{
  "num_attention_heads": 2,
  "num_key_value_heads": 2,
  "hidden_act": "swiglu",
  "norm_place": "pre",
  "qk_norm": true,
  "attn_scale": 0.125,
  "tie_word_embeddings": false,
  "lr_mult_qkv": 0.5,
  "warmup_steps": 235,
  "schedule": "wsd",
  "decay_shape": "linear",
  "batch_tokens": 32768,
  "doc_mask": false
}
MLP neurons of a small language model. Each row is named by its layer, matrix (gate and up: input weights) and neuron, and shows model dimensions 32-159. Each number is 50 + 15 x the weight over its row's rms, rounded and kept within 0 to 99. A neuron's up and down rows have the sign that makes its largest values positive.
After each neuron's rows, "fires on" lists the tokens most often at its 100 highest values on Wikipedia text that the model never trained on. A number after a token or word is its count.

L4.gate575:54 55 35 19 61 39 67 53 48 51 37 79 51 63 49 63 67 45 57 77 42 83 35 50 53 21 48 55 59 40 22 42 57 50 48 28 37 55 46 44 49 53 68 64 59 27 82 43 47 36 31 54 70 65 67 33 57 36 30 36 34 61 52 42 42 45 56 51 68 53 56 25 39 39 57 55 37 43 31 34 53 49 40 29 71 38 30 37 43 84 57 36 42 65 30 57 78 55 62 21 77 64 38 35 72 27 38 42 36 78 43 52 50 45 50 79 29 78 77 41 32 39 56 49 72 49 59 40
L4.up575:71 61 53 38 48 67 37 32 33 38 71 47 81 68 40 62 38 57 64 39 66 32 61 44 47 54 66 74 31 82 53 45 41 37 59 59 46 52 48 28 48 47 31 72 28 60 23 43 31 70 55 59 53 56 56 49 33 42 51 39 54 47 53 64 43 59 77 70 55 54 46 24 30 70 20 49 44 31 42 78 74 57 37 40 69 30 58 39 42 42 66 16 78 67 34 41 65 74 54 36 28 39 46 39 35 50 68 61 59 38 46 56 69 25 56 56 63 47 38 56 49 50 49 71 57 44 38 54
fires on: "." 83, ")." 8, "\n" 4

L4.gate316:38 39 62 61 48 42 57 49 19 35 46 00 48 51 65 43 47 63 49 70 45 50 43 28 42 23 65 49 35 80 50 38 64 46 39 38 42 63 37 34 71 66 46 67 38 35 68 62 91 35 58 49 26 62 44 37 60 69 65 45 51 60 40 58 51 73 37 39 59 36 74 64 50 43 41 56 55 33 64 31 53 54 75 58 59 63 46 76 48 63 41 41 39 49 59 54 37 31 63 65 51 30 70 62 62 56 25 35 56 44 27 58 34 37 57 58 37 62 50 55 31 25 58 47 23 54 52 40
L4.up316:55 72 77 37 40 74 50 14 38 47 75 62 48 50 79 36 41 43 63 65 74 57 51 55 74 46 44 38 55 79 51 62 28 54 28 36 66 84 33 80 43 37 30 64 37 47 31 84 32 47 79 51 27 49 39 54 21 36 64 50 48 62 45 71 47 50 42 61 56 69 24 42 45 37 47 32 75 52 67 43 50 44 62 68 62 45 54 44 61 48 70 48 29 68 31 43 49 41 73 45 59 61 40 77 24 44 58 47 82 27 53 38 38 64 47 35 45 27 59 77 54 28 49 60 27 67 55 46
fires on: "\n" 25, "und" 8, "min" 8, "st" 8, "al" 8, "o" 6

L4.gate372:48 48 63 40 53 57 44 52 48 48 50 48 78 46 64 57 59 35 59 57 42 31 13 56 49 45 27 66 39 66 28 46 47 34 79 18 32 55 51 41 49 48 44 34 09 36 79 61 59 32 48 52 41 38 34 25 38 40 46 55 55 53 96 52 58 43 40 55 65 51 37 50 44 67 49 45 40 62 32 31 38 70 45 45 76 63 68 63 64 45 54 47 42 41 34 58 45 29 38 36 34 42 48 19 59 61 35 24 79 27 53 38 47 57 78 77 15 61 80 60 27 37 64 60 50 47 79 57
L4.up372:45 52 62 52 13 64 30 38 32 36 44 32 65 34 55 33 68 41 13 32 36 49 71 48 54 75 55 55 83 51 41 47 43 67 49 21 53 46 50 31 78 51 09 57 48 53 49 58 60 47 37 64 36 38 55 40 78 58 61 73 45 66 41 37 70 34 71 63 68 48 57 37 39 75 53 39 72 29 40 55 55 54 61 49 75 38 38 61 30 47 58 39 40 40 41 42 39 59 35 40 41 56 62 20 86 46 38 28 51 53 61 67 87 64 59 60 40 50 81 74 50 55 60 62 59 61 49 59
fires on: "s" 29, "r" 16, "et" 13, "or" 8, "ball" 6, "st" 5

L4.gate35:46 64 44 18 27 39 63 53 75 38 57 55 60 56 55 47 54 41 31 47 50 65 56 70 60 66 49 52 46 51 63 44 75 68 28 63 74 38 20 44 60 31 52 48 60 55 59 48 49 55 13 72 69 64 41 62 71 65 54 51 70 33 42 61 40 66 58 39 41 55 59 94 52 54 62 75 54 54 41 43 57 68 47 46 34 67 57 73 58 44 58 29 63 48 65 64 62 53 47 34 47 44 49 31 27 64 41 52 57 84 70 48 33 16 86 55 51 18 53 29 37 57 53 15 51 37 40 93
L4.up35:74 32 56 68 63 55 60 37 34 47 44 38 40 48 23 85 36 35 28 03 52 64 45 40 34 52 38 26 58 48 36 71 53 62 65 51 58 73 59 53 41 37 50 49 60 52 54 88 51 46 34 41 61 52 34 53 53 66 50 50 51 32 20 51 47 45 59 40 44 51 29 41 56 63 71 67 37 49 52 58 30 45 34 46 73 39 57 56 83 38 54 56 93 35 34 37 41 45 46 46 48 63 64 64 36 40 60 35 74 48 27 67 16 43 72 55 34 76 44 68 43 39 33 73 36 60 67 56
fires on: "om" 15, "ran" 13, "an" 9, "ron" 8, " Indian" 7, "il" 7

L4.gate206:66 44 59 57 75 55 42 37 32 51 56 73 50 72 42 59 60 44 60 52 45 65 78 51 22 49 64 25 51 53 30 51 60 34 35 21 55 74 42 43 46 51 54 42 66 33 45 58 53 58 58 65 57 48 46 54 48 34 92 45 84 46 71 62 44 42 58 52 32 55 47 47 61 55 62 58 56 38 28 28 68 47 51 27 44 41 25 44 38 69 41 53 29 17 51 54 28 61 46 60 49 30 66 52 38 57 55 65 63 45 55 33 53 49 63 25 19 42 71 38 64 38 60 55 56 54 37 57
L4.up206:79 41 35 63 42 41 36 34 51 62 28 52 66 37 42 64 66 57 51 40 24 55 44 86 73 66 34 61 38 53 60 45 39 49 35 54 76 51 41 35 38 49 63 44 24 57 50 52 50 43 52 80 37 08 55 53 49 52 60 49 51 56 41 34 67 45 53 45 48 95 57 45 66 16 47 66 50 56 41 57 67 51 77 55 65 38 34 42 78 51 75 33 57 65 61 28 26 51 60 61 91 26 76 38 51 63 50 38 61 48 32 34 44 48 35 48 40 36 27 33 54 34 28 65 41 43 38 35
fires on: "i" 16, "di" 13, " of" 11, "fin" 10, "in" 6, "u" 5

L4.gate452:40 36 58 41 71 49 53 54 49 68 35 36 47 41 29 60 41 31 59 91 57 54 37 68 70 67 62 45 37 77 51 22 31 58 60 41 39 60 73 68 63 65 19 53 54 52 54 41 46 63 52 51 35 27 70 31 85 68 38 40 67 29 44 45 60 50 92 58 42 35 57 28 25 66 58 74 45 49 56 35 30 30 62 42 41 66 57 34 50 58 71 37 58 29 51 22 48 44 53 31 28 39 40 71 51 46 42 37 75 52 53 56 55 64 56 46 40 37 54 52 56 42 64 71 15 69 47 48
L4.up452:45 64 32 50 67 48 51 36 40 44 36 22 80 43 35 74 66 51 44 58 60 49 61 33 44 39 80 64 45 59 57 62 45 41 65 25 27 45 40 68 54 50 17 64 75 84 65 52 48 48 43 62 50 64 81 34 46 47 30 50 53 73 67 61 35 52 74 56 38 36 27 59 83 65 42 35 42 44 40 57 22 61 63 66 31 68 35 49 64 56 49 42 32 24 42 54 45 61 32 55 27 45 64 89 51 33 31 63 46 69 57 37 57 39 25 60 42 60 27 50 40 47 39 58 89 65 44 40
fires on: "e" 23, "ed" 18, "ly" 11, "h" 7, "ve" 7, "ing" 7

L4.gate262:57 15 75 54 45 55 56 60 60 56 22 74 61 48 51 47 66 60 72 66 70 55 54 73 48 59 49 57 49 53 57 40 51 61 50 69 66 38 20 32 56 46 38 65 70 66 47 74 48 74 47 42 49 86 36 69 46 29 46 64 42 53 43 37 39 46 49 85 52 63 53 76 72 61 48 50 59 37 68 30 49 41 61 41 56 64 44 47 72 54 45 51 41 50 35 40 27 45 66 55 27 66 24 42 35 45 52 87 74 27 84 44 66 34 34 43 53 63 48 49 26 48 69 19 39 45 48 84
L4.up262:53 40 66 41 63 37 62 16 20 65 25 76 62 30 62 29 58 54 47 44 76 63 58 29 30 32 65 40 34 39 51 39 40 67 74 33 66 46 49 38 53 63 56 54 38 51 55 19 52 52 71 47 62 67 50 42 30 30 43 61 32 52 48 72 45 62 56 89 31 35 61 46 40 46 76 60 65 52 67 54 71 41 35 30 60 42 46 37 56 28 62 34 83 30 35 20 44 75 40 45 34 59 50 45 45 59 48 56 33 39 31 45 44 57 41 62 30 38 57 28 33 46 58 51 47 38 28 40
fires on: "se" 14, "em" 13, "ic" 13, "age" 6, "z" 5, "op" 5

L4.gate418:44 24 39 71 66 59 59 46 55 64 27 41 37 76 60 37 52 52 42 54 33 51 36 57 71 60 59 65 80 62 53 51 68 50 41 60 59 75 40 49 62 43 49 61 34 50 32 36 70 55 70 47 38 25 74 60 42 41 65 51 50 57 53 64 51 36 43 49 69 76 93 51 43 72 60 47 75 75 64 33 51 39 76 34 31 53 47 39 15 48 63 59 38 57 51 43 67 59 50 27 54 36 34 40 86 59 14 40 43 31 72 53 40 52 82 49 54 51 50 51 51 26 49 52 45 42 34 78
L4.up418:58 40 50 33 41 57 41 43 40 43 47 34 40 60 76 49 36 81 68 33 66 32 63 46 38 48 80 36 43 58 36 70 54 76 67 52 28 22 71 45 47 41 51 16 47 62 53 32 33 25 55 53 35 34 34 52 56 43 60 37 23 32 63 42 27 90 65 37 58 58 54 69 49 77 60 48 50 54 54 63 51 51 49 34 42 44 29 57 48 77 64 77 62 56 45 36 67 53 23 56 31 51 13 47 37 60 46 57 23 57 53 80 36 29 44 38 74 54 58 55 60 21 67 68 51 44 55 52
fires on: "," 56, "la" 11, " gr" 6, "vo" 4

L4.gate322:59 54 37 53 53 70 21 72 60 54 55 38 67 53 60 58 69 52 43 66 52 26 48 45 47 40 55 30 58 51 49 34 79 27 60 49 69 48 35 35 41 55 63 42 35 72 53 55 41 79 66 18 41 06 60 50 76 65 48 47 37 36 40 63 74 48 45 39 31 38 61 57 54 63 46 55 41 45 09 42 53 38 63 28 71 53 38 68 46 28 44 58 35 84 34 72 41 27 60 42 39 50 61 38 35 74 64 51 52 71 71 20 17 55 67 57 41 32 30 58 64 61 75 33 38 41 64 79
L4.up322:51 26 58 30 54 69 36 37 27 60 42 57 65 25 61 80 57 38 36 47 43 52 61 45 70 44 60 42 72 61 29 52 36 30 63 47 76 70 54 51 53 56 06 36 75 43 36 67 44 84 63 40 25 38 27 64 71 47 61 58 58 58 54 49 60 74 53 72 35 64 76 56 29 31 58 60 57 61 34 36 38 40 68 63 61 45 73 65 58 68 44 72 42 68 23 52 32 43 38 74 55 53 66 59 43 69 21 19 38 62 74 53 47 69 47 70 35 37 62 63 57 59 65 48 38 48 64 53
fires on: " |" 33, "ri" 17, ":" 14, "re" 7, "ic" 4

L4.gate516:63 56 54 58 43 70 84 35 52 69 53 18 46 40 34 56 55 73 51 23 54 51 64 18 17 55 64 49 41 45 32 61 76 49 47 41 40 18 36 47 50 57 70 45 44 45 82 54 80 49 27 30 55 28 68 55 32 41 35 52 60 48 46 43 43 66 60 55 52 68 35 63 68 43 41 50 22 82 45 60 55 70 63 15 78 53 68 69 31 51 63 25 55 51 41 53 37 37 35 36 40 45 44 39 45 47 63 40 48 56 28 47 62 43 71 43 71 44 40 42 34 55 74 35 68 64 69 57
L4.up516:51 85 42 73 42 63 52 59 42 63 59 58 40 41 28 60 50 43 44 24 73 57 76 63 38 74 57 39 36 58 56 41 56 32 63 53 75 43 43 39 37 42 50 40 51 65 65 64 65 36 36 53 90 47 67 28 70 73 61 56 64 43 37 42 37 68 70 58 49 82 52 56 71 45 73 35 61 52 56 56 50 55 56 40 39 48 49 44 42 40 76 29 75 35 41 33 62 64 32 51 31 61 61 67 50 31 63 61 30 76 57 55 63 76 35 38 79 58 65 34 33 64 28 22 66 57 62 46
fires on: "y" 14, "bert" 9, "is" 7, "u" 7, "x" 7, "ti" 6

L4.gate253:35 45 85 56 37 60 76 65 69 69 36 59 51 69 51 30 53 56 90 72 42 64 74 18 66 51 38 48 42 64 56 63 60 72 26 43 44 49 38 71 28 56 71 26 39 29 53 60 39 36 37 33 50 36 49 29 34 61 32 54 29 47 77 75 62 54 35 62 52 90 64 45 38 20 60 51 50 48 46 36 53 37 71 62 54 46 49 38 55 61 51 74 48 17 22 65 49 55 47 59 48 65 38 23 58 55 49 70 56 61 46 44 82 49 63 40 33 41 64 55 77 53 51 63 44 59 72 61
L4.up253:61 52 35 61 54 50 89 28 65 56 56 62 73 48 38 48 47 70 75 61 56 42 42 66 54 61 57 21 43 66 48 36 29 49 32 68 36 46 42 55 53 45 75 49 38 14 38 36 62 51 37 67 61 60 60 59 43 29 75 53 26 65 71 47 51 81 41 52 44 70 77 50 45 63 58 34 33 71 58 48 80 28 45 46 72 27 32 63 54 53 20 40 10 40 66 53 59 60 60 47 55 57 35 43 18 27 66 52 29 55 64 36 67 63 62 60 21 35 52 35 54 36 42 61 44 56 69 16
fires on: "y" 25, "r" 13, "al" 8, ")" 8, "." 5, "as" 5

L4.gate226:65 41 49 54 71 45 41 62 40 56 40 34 75 62 71 37 70 63 59 66 40 48 50 40 59 71 42 48 75 59 42 28 41 55 39 61 31 37 47 52 38 61 44 41 53 27 58 75 61 63 67 21 48 50 68 65 34 46 55 58 58 48 51 68 36 56 54 94 60 48 54 73 36 62 54 79 23 51 65 33 56 33 66 45 58 34 51 77 38 77 76 33 50 77 37 51 50 71 41 41 45 20 34 31 64 58 49 33 71 44 69 50 32 31 17 55 36 49 59 65 36 21 57 40 39 56 57 64
L4.up226:43 70 29 50 75 44 50 40 60 51 66 48 73 46 56 43 46 87 90 68 49 27 83 35 39 65 37 28 32 48 47 31 75 63 53 62 50 67 60 30 56 79 53 51 59 63 39 60 58 35 73 27 45 61 38 38 43 38 21 65 46 49 62 45 51 87 56 40 46 52 49 71 37 48 57 55 38 66 31 60 60 27 49 49 69 65 62 60 61 66 49 38 36 43 44 60 44 73 54 48 57 62 25 66 47 53 55 28 43 46 56 25 56 69 44 57 25 45 78 56 52 39 65 41 44 80 63 34
fires on: " " 20, "ri" 18, "\n" 11, "r" 8, "min" 5

L4.gate325:71 33 38 26 35 20 71 77 54 73 45 32 37 70 54 37 52 38 51 52 67 66 36 37 76 59 47 46 29 58 50 49 44 47 41 36 41 69 38 54 47 46 49 28 60 55 74 38 90 26 45 40 34 49 43 35 41 48 49 42 38 51 63 48 32 39 68 43 54 49 48 24 82 55 52 77 59 39 76 38 51 40 65 33 80 61 48 48 54 64 52 42 57 64 34 50 56 61 58 49 55 46 54 47 59 24 69 57 79 81 50 52 22 27 83 60 40 49 44 39 63 39 66 41 45 79 38 58
L4.up325:46 45 33 56 69 69 72 61 33 50 49 47 51 60 26 66 59 24 66 42 48 42 56 57 65 59 47 57 64 69 40 57 37 82 71 29 56 36 48 45 62 39 56 66 69 62 36 59 33 38 68 17 47 51 51 61 62 50 36 46 68 63 54 61 28 85 64 68 71 11 53 38 40 67 53 67 44 25 49 65 44 53 62 38 22 67 28 54 48 54 72 53 44 51 51 31 84 29 52 37 45 62 46 68 58 36 30 40 64 51 84 51 43 40 49 62 69 46 37 23 45 34 54 64 48 59 50 73
fires on: " ex" 46, "\n" 18, "our" 10, "v" 7, "in" 5

L4.gate155:73 47 59 57 48 41 71 58 68 44 29 68 66 50 50 73 45 51 45 62 61 63 74 33 48 58 37 51 53 54 36 49 49 45 35 32 65 50 55 68 44 25 24 61 62 53 59 54 63 58 44 35 35 67 41 49 34 52 80 46 44 16 49 73 56 57 39 77 55 78 54 62 51 58 54 33 35 52 44 28 68 80 41 44 51 31 56 26 52 83 58 32 63 54 44 25 59 61 86 15 52 57 34 37 41 50 64 51 45 63 37 61 50 37 40 71 68 77 58 77 49 36 72 42 29 60 39 53
L4.up155:28 42 43 62 47 46 64 68 72 79 27 50 71 67 58 52 82 71 41 45 57 65 19 47 35 55 54 33 55 66 47 31 64 92 52 47 72 20 43 22 50 58 38 55 53 44 62 24 55 39 54 54 59 35 37 61 63 53 49 43 52 75 28 33 65 51 47 73 56 51 36 65 57 47 54 67 31 49 67 48 52 49 50 57 54 81 53 26 51 57 62 57 64 29 32 40 29 38 68 31 37 36 46 54 56 26 60 51 43 57 68 40 35 36 63 99 51 24 39 43 52 59 39 53 37 68 61 56
fires on: "y" 25, "ic" 14, "om" 12, "z" 8, "il" 8, "x" 7

L4.gate47:35 19 50 39 55 72 64 71 34 63 43 75 44 68 47 37 70 51 50 52 58 73 52 63 47 53 54 42 86 54 50 57 81 45 64 02 37 38 58 57 61 34 74 91 66 56 61 59 52 90 37 52 51 55 82 44 51 33 51 51 47 50 53 36 75 54 49 62 45 67 56 31 39 49 41 37 42 57 32 44 54 62 41 58 80 37 40 32 37 42 59 22 55 23 43 50 54 77 33 44 46 78 44 56 32 32 48 24 36 58 45 41 61 52 49 69 53 34 43 35 45 48 65 15 43 50 51 38
L4.up47:86 42 43 36 25 45 53 53 60 42 48 60 62 45 63 43 63 54 52 39 44 46 80 50 52 70 42 43 47 33 40 43 51 28 43 46 49 30 37 56 54 78 73 43 54 55 48 50 58 55 40 21 65 66 41 48 52 36 37 51 42 99 42 38 58 60 98 34 47 49 10 60 47 71 17 48 67 62 40 41 51 70 42 45 73 37 54 56 55 49 39 73 60 57 49 27 74 31 45 45 36 48 53 67 61 39 29 36 51 55 47 45 39 53 54 63 63 42 24 29 47 52 66 42 47 41 62 53
fires on: "," 24, "m" 10, "e" 7, "d" 7, "am" 5, "z" 5

L4.gate77:35 61 49 48 30 64 48 27 62 49 42 38 41 24 37 64 56 72 59 57 61 45 26 57 50 58 79 41 53 60 56 42 39 42 49 69 57 41 59 57 61 15 54 51 43 42 35 50 51 50 58 47 59 25 66 34 59 36 58 52 80 31 50 54 47 45 66 43 67 67 85 52 40 61 60 60 59 60 60 28 69 37 39 36 46 63 72 24 60 45 66 62 48 85 67 48 44 08 57 43 32 52 58 93 71 63 34 60 53 35 39 46 34 65 65 35 30 71 47 90 34 57 62 26 64 47 62 56
L4.up77:90 56 49 43 55 48 46 58 62 38 20 65 72 30 53 43 78 76 48 40 78 42 73 58 53 72 71 41 22 60 63 39 47 37 62 72 41 56 45 61 40 41 48 35 84 87 68 34 23 74 63 52 48 64 30 60 77 64 36 64 59 34 41 37 63 47 47 35 46 46 64 49 46 56 53 93 44 42 52 44 43 56 59 46 58 45 53 52 54 35 21 76 38 74 63 34 31 48 72 55 59 57 36 61 54 79 71 29 42 45 42 66 61 20 67 62 78 58 60 39 60 43 53 56 62 72 40 65
fires on: " /" 18, " Team" 17, "li" 12, " |" 7, ":" 5

L4.gate44:48 55 22 84 30 13 66 43 49 54 16 75 38 41 31 43 66 56 73 37 40 82 64 62 41 51 44 37 67 59 61 49 71 38 55 34 62 65 44 59 60 64 43 65 79 46 27 48 36 70 51 57 43 59 84 52 60 32 62 46 44 46 54 39 48 49 26 53 67 67 61 62 34 56 67 46 57 48 37 60 24 55 75 71 49 58 56 33 51 61 46 61 52 35 46 48 53 41 63 29 58 64 62 52 45 42 53 50 43 64 41 51 92 55 60 52 54 73 28 72 49 56 48 05 68 47 54 64
L4.up44:56 68 33 58 30 42 42 53 69 70 50 49 45 51 45 44 45 40 51 28 50 60 39 64 49 32 53 51 17 23 43 54 61 62 18 48 52 79 37 45 54 47 45 44 67 43 56 65 41 14 51 31 74 46 49 41 37 51 47 62 12 68 57 51 44 23 63 65 57 26 38 47 57 40 48 31 60 54 84 58 46 56 41 37 35 28 75 44 47 61 42 26 26 64 49 36 38 29 27 37 26 43 73 66 47 67 46 51 77 74 60 42 40 24 54 57 42 49 41 47 32 62 35 50 68 56 80 33
fires on: "and" 19, "'" 14, "y" 12, "el" 12, "dy" 10, "ce" 5

L4.gate473:48 22 55 60 45 34 43 57 48 59 21 60 50 36 63 28 42 57 59 63 59 49 40 42 53 41 54 42 44 60 52 47 57 75 82 44 48 39 58 99 68 33 53 43 38 49 65 51 43 55 49 56 35 69 75 56 60 47 35 43 41 52 45 58 37 70 88 52 48 30 44 39 72 51 69 54 28 63 46 63 61 37 53 48 61 39 51 52 26 40 52 58 49 32 74 39 48 24 58 33 21 19 48 29 47 55 69 38 58 23 59 60 41 61 56 45 52 51 51 55 44 49 59 67 35 39 50 29
L4.up473:32 57 41 50 40 61 50 53 77 53 23 40 48 46 18 45 33 49 47 65 18 65 60 55 29 64 44 35 39 57 46 49 47 73 52 43 40 53 68 51 40 33 64 45 56 52 51 32 19 48 52 50 43 65 43 71 19 59 26 70 54 51 65 46 28 33 45 80 51 37 49 18 50 54 60 63 54 59 40 70 47 26 36 64 43 50 30 66 28 39 76 54 40 38 53 62 41 53 50 51 67 42 48 30 64 36 60 50 58 67 60 42 57 52 34 79 49 75 24 87 47 40 64 61 77 67 52 55
fires on: "al" 56, "ar" 8, "ac" 6, "ous" 6, "te" 5, "or" 4

L4.gate547:70 00 56 53 59 68 30 47 67 78 67 36 76 47 50 37 63 27 65 40 32 49 37 48 77 69 47 43 54 37 16 49 44 50 49 50 31 87 45 28 16 36 45 40 49 63 63 53 51 63 51 26 67 66 45 43 47 23 49 63 20 53 47 48 37 62 25 70 47 34 48 58 66 39 35 44 34 56 34 34 44 32 42 48 59 52 36 49 32 55 59 58 23 32 29 47 43 41 49 37 69 64 43 62 56 88 43 36 36 44 52 52 62 50 73 79 65 43 71 55 46 41 27 63 45 36 51 55
L4.up547:49 58 44 62 57 45 38 50 79 31 56 50 67 13 72 57 46 32 51 61 40 54 37 35 32 33 28 59 70 55 44 49 19 43 59 55 49 54 37 74 48 23 32 00 33 42 52 27 45 48 39 30 33 38 45 34 58 47 38 49 55 64 50 62 44 81 61 67 32 44 65 26 77 44 26 56 35 29 55 43 54 50 74 37 42 25 37 67 71 36 42 43 70 63 70 46 46 59 35 50 55 30 54 48 49 57 66 64 44 44 73 72 54 50 84 65 52 39 47 36 62 58 48 72 48 37 58 57
fires on: "s" 46, "fe" 13, "r" 6, "ri" 6

L4.gate116:66 58 48 39 60 68 34 95 51 52 72 64 36 61 65 48 49 43 56 55 44 63 64 32 71 55 40 45 59 50 28 58 53 42 59 33 50 72 13 44 31 56 63 38 42 19 56 55 45 24 44 10 60 27 59 32 47 55 44 29 60 41 99 39 65 59 39 52 57 58 38 49 61 47 59 45 42 47 50 30 56 34 56 53 46 39 30 57 65 75 44 70 56 51 50 51 55 69 76 42 50 48 19 32 75 61 19 58 56 46 35 54 57 71 65 32 45 48 28 63 56 48 33 37 62 24 70 42
L4.up116:66 51 71 58 49 66 46 49 27 52 64 35 38 75 39 33 31 65 31 54 61 61 62 25 27 58 48 41 31 60 53 53 40 49 21 55 37 72 44 69 58 47 48 66 34 41 24 62 55 38 51 56 43 40 76 32 62 55 36 76 53 34 68 52 58 66 20 49 55 62 18 37 49 43 53 55 66 33 40 44 52 48 38 70 36 42 50 41 30 74 64 59 50 59 64 41 36 60 63 15 41 32 34 55 60 30 66 31 41 66 73 72 59 54 60 82 65 67 57 39 39 95 38 69 12 54 46 33
fires on: " have" 17, "ab" 15, "d" 10, "ous" 5, " has" 5, " because" 5

L4.gate409:16 39 72 78 32 32 63 80 38 52 29 23 69 65 54 70 46 53 65 56 39 53 57 53 60 56 53 32 79 45 51 30 66 36 51 62 44 57 41 47 63 53 25 65 63 58 50 88 27 56 39 44 52 67 42 63 27 68 66 54 52 30 58 57 22 59 43 51 80 47 63 36 36 71 50 56 56 39 51 47 54 64 44 55 34 58 66 54 49 66 53 58 25 68 48 46 73 46 71 45 46 32 52 46 56 65 69 49 47 52 45 33 58 54 32 35 32 45 34 29 63 80 36 43 41 32 50 67
L4.up409:45 76 28 59 37 50 45 46 59 48 90 32 47 53 55 48 64 53 53 55 54 42 69 51 38 47 53 14 67 63 66 39 58 59 52 41 37 67 41 54 55 53 29 23 31 73 66 54 54 53 40 35 41 61 54 44 74 58 54 42 34 35 63 32 36 67 29 41 52 43 29 48 55 71 57 57 64 47 50 43 21 58 41 68 52 58 63 37 61 75 44 48 28 31 46 81 57 51 15 63 68 72 51 36 47 36 44 45 62 65 39 53 41 59 50 29 49 58 71 77 58 49 07 20 70 49 71 74
fires on: " of" 22, "er" 10, ")" 6, "y" 5, "•" 4, "and" 4

L4.gate441:38 28 75 64 43 37 71 53 44 77 52 71 43 59 59 60 47 43 46 74 42 54 51 25 61 63 52 34 79 24 51 29 76 22 69 07 74 57 42 59 60 55 36 33 49 65 58 53 26 76 46 43 34 48 34 40 51 45 60 52 84 46 42 59 56 43 76 22 84 54 66 50 34 71 29 75 57 51 54 55 46 52 86 44 46 56 54 52 74 40 38 44 74 51 42 50 55 58 62 78 56 52 27 52 23 55 57 51 82 42 39 46 56 27 66 21 53 65 63 51 43 59 71 36 34 56 73 69
L4.up441:42 35 55 78 41 42 57 54 51 67 47 20 69 80 17 35 53 63 52 67 61 64 76 52 43 40 55 51 45 41 72 34 50 26 40 53 57 55 58 54 68 45 64 31 58 80 36 46 49 44 71 51 44 62 62 54 41 58 43 91 49 22 72 56 61 34 55 39 27 20 32 57 31 48 70 70 20 38 62 42 36 13 38 43 53 74 39 61 49 43 49 44 42 32 28 43 44 60 56 21 66 36 51 71 29 48 63 44 69 50 56 36 33 23 39 31 50 29 63 61 61 59 66 25 55 54 42 42
fires on: "ed" 57, "ian" 11, "." 9, "ing" 5

L4.gate379:75 25 60 54 58 60 55 65 50 30 53 58 37 42 78 35 85 53 59 48 37 47 35 61 39 59 70 53 47 82 57 35 79 52 35 46 46 46 27 44 40 60 28 63 11 48 62 65 65 31 45 25 42 33 51 68 40 54 74 33 72 56 46 66 57 35 50 53 58 60 70 89 44 46 52 63 39 51 33 56 36 76 50 44 61 25 38 86 44 47 43 62 22 50 34 47 40 15 68 83 33 57 64 68 34 50 72 49 64 43 47 48 48 57 65 51 56 60 49 37 40 32 36 24 58 41 55 50
L4.up379:53 78 68 70 52 46 49 40 88 45 60 48 42 36 34 59 71 52 59 27 71 26 57 78 43 47 35 56 67 58 37 64 28 73 51 46 29 42 47 42 50 93 80 70 37 51 53 75 39 49 55 40 49 35 51 25 60 16 48 66 27 67 60 83 33 40 46 79 46 48 25 64 79 40 46 50 74 60 65 65 68 71 60 70 64 50 29 52 45 27 34 45 21 64 52 33 45 37 61 19 50 65 44 61 47 44 68 39 40 72 43 44 72 32 46 40 53 44 63 29 42 40 41 55 75 57 49 68
fires on: "y" 23, "ul" 11, "cho" 8, "ch" 8, "d" 8, "is" 7

L4.gate180:43 52 82 58 39 39 66 32 44 37 40 55 34 81 87 68 54 43 71 60 33 60 43 44 46 33 63 48 75 42 62 32 57 41 41 53 37 28 48 54 66 51 12 26 31 33 45 33 60 72 58 54 46 16 55 49 37 23 61 50 37 45 63 47 65 40 48 48 61 52 50 46 75 42 39 51 49 27 38 46 42 29 65 44 51 22 54 54 42 45 34 42 31 52 49 49 16 56 39 64 72 46 63 47 60 87 12 55 43 50 36 38 50 32 80 34 35 59 49 65 40 40 74 71 59 41 82 73
L4.up180:68 43 70 27 48 38 28 66 66 40 47 58 35 56 63 63 24 52 42 69 30 34 43 71 43 25 76 44 22 35 70 70 55 33 55 74 32 27 73 30 54 49 63 65 29 36 46 48 29 46 38 77 83 48 55 48 75 59 46 40 61 44 52 63 39 62 49 58 32 68 47 33 57 72 43 86 27 57 51 68 58 81 45 51 56 32 51 44 67 36 63 61 50 35 63 46 63 30 68 67 58 42 61 58 45 71 62 51 45 42 59 42 40 50 59 48 56 34 46 41 50 47 74 55 62 31 21 63
fires on: "s" 29, "n" 17, "e" 12, "u" 11, "i" 7, "ic" 6

L4.gate127:44 47 48 69 46 39 32 80 66 72 32 38 34 71 55 63 45 74 49 57 52 38 42 28 28 49 52 54 49 47 65 31 60 52 44 58 41 30 24 54 47 64 46 50 52 35 61 47 48 50 75 30 15 44 62 56 49 59 60 51 49 69 63 60 34 19 30 49 75 53 33 80 51 54 70 66 48 57 51 49 43 36 76 36 70 72 48 55 46 66 63 62 37 24 29 65 61 59 55 56 52 38 25 19 57 44 41 62 39 45 24 36 38 50 44 71 65 75 48 58 69 27 58 46 59 49 51 74
L4.up127:59 55 50 51 42 67 53 62 48 53 81 44 57 73 29 24 11 75 35 32 40 77 22 42 33 42 56 38 48 22 50 48 34 65 54 43 33 36 70 47 88 54 56 37 29 52 42 31 53 41 48 35 71 36 52 92 26 75 51 68 35 56 56 53 69 44 21 56 35 67 88 57 56 57 55 43 25 44 29 51 57 43 44 74 65 45 56 58 40 21 48 62 57 23 35 55 36 37 71 46 40 58 37 41 29 51 47 58 55 50 49 36 36 45 62 69 53 44 55 65 47 53 59 44 59 49 37 45
fires on: " as" 24, "." 18, ":" 13, "r" 6, "T" 5, "S" 5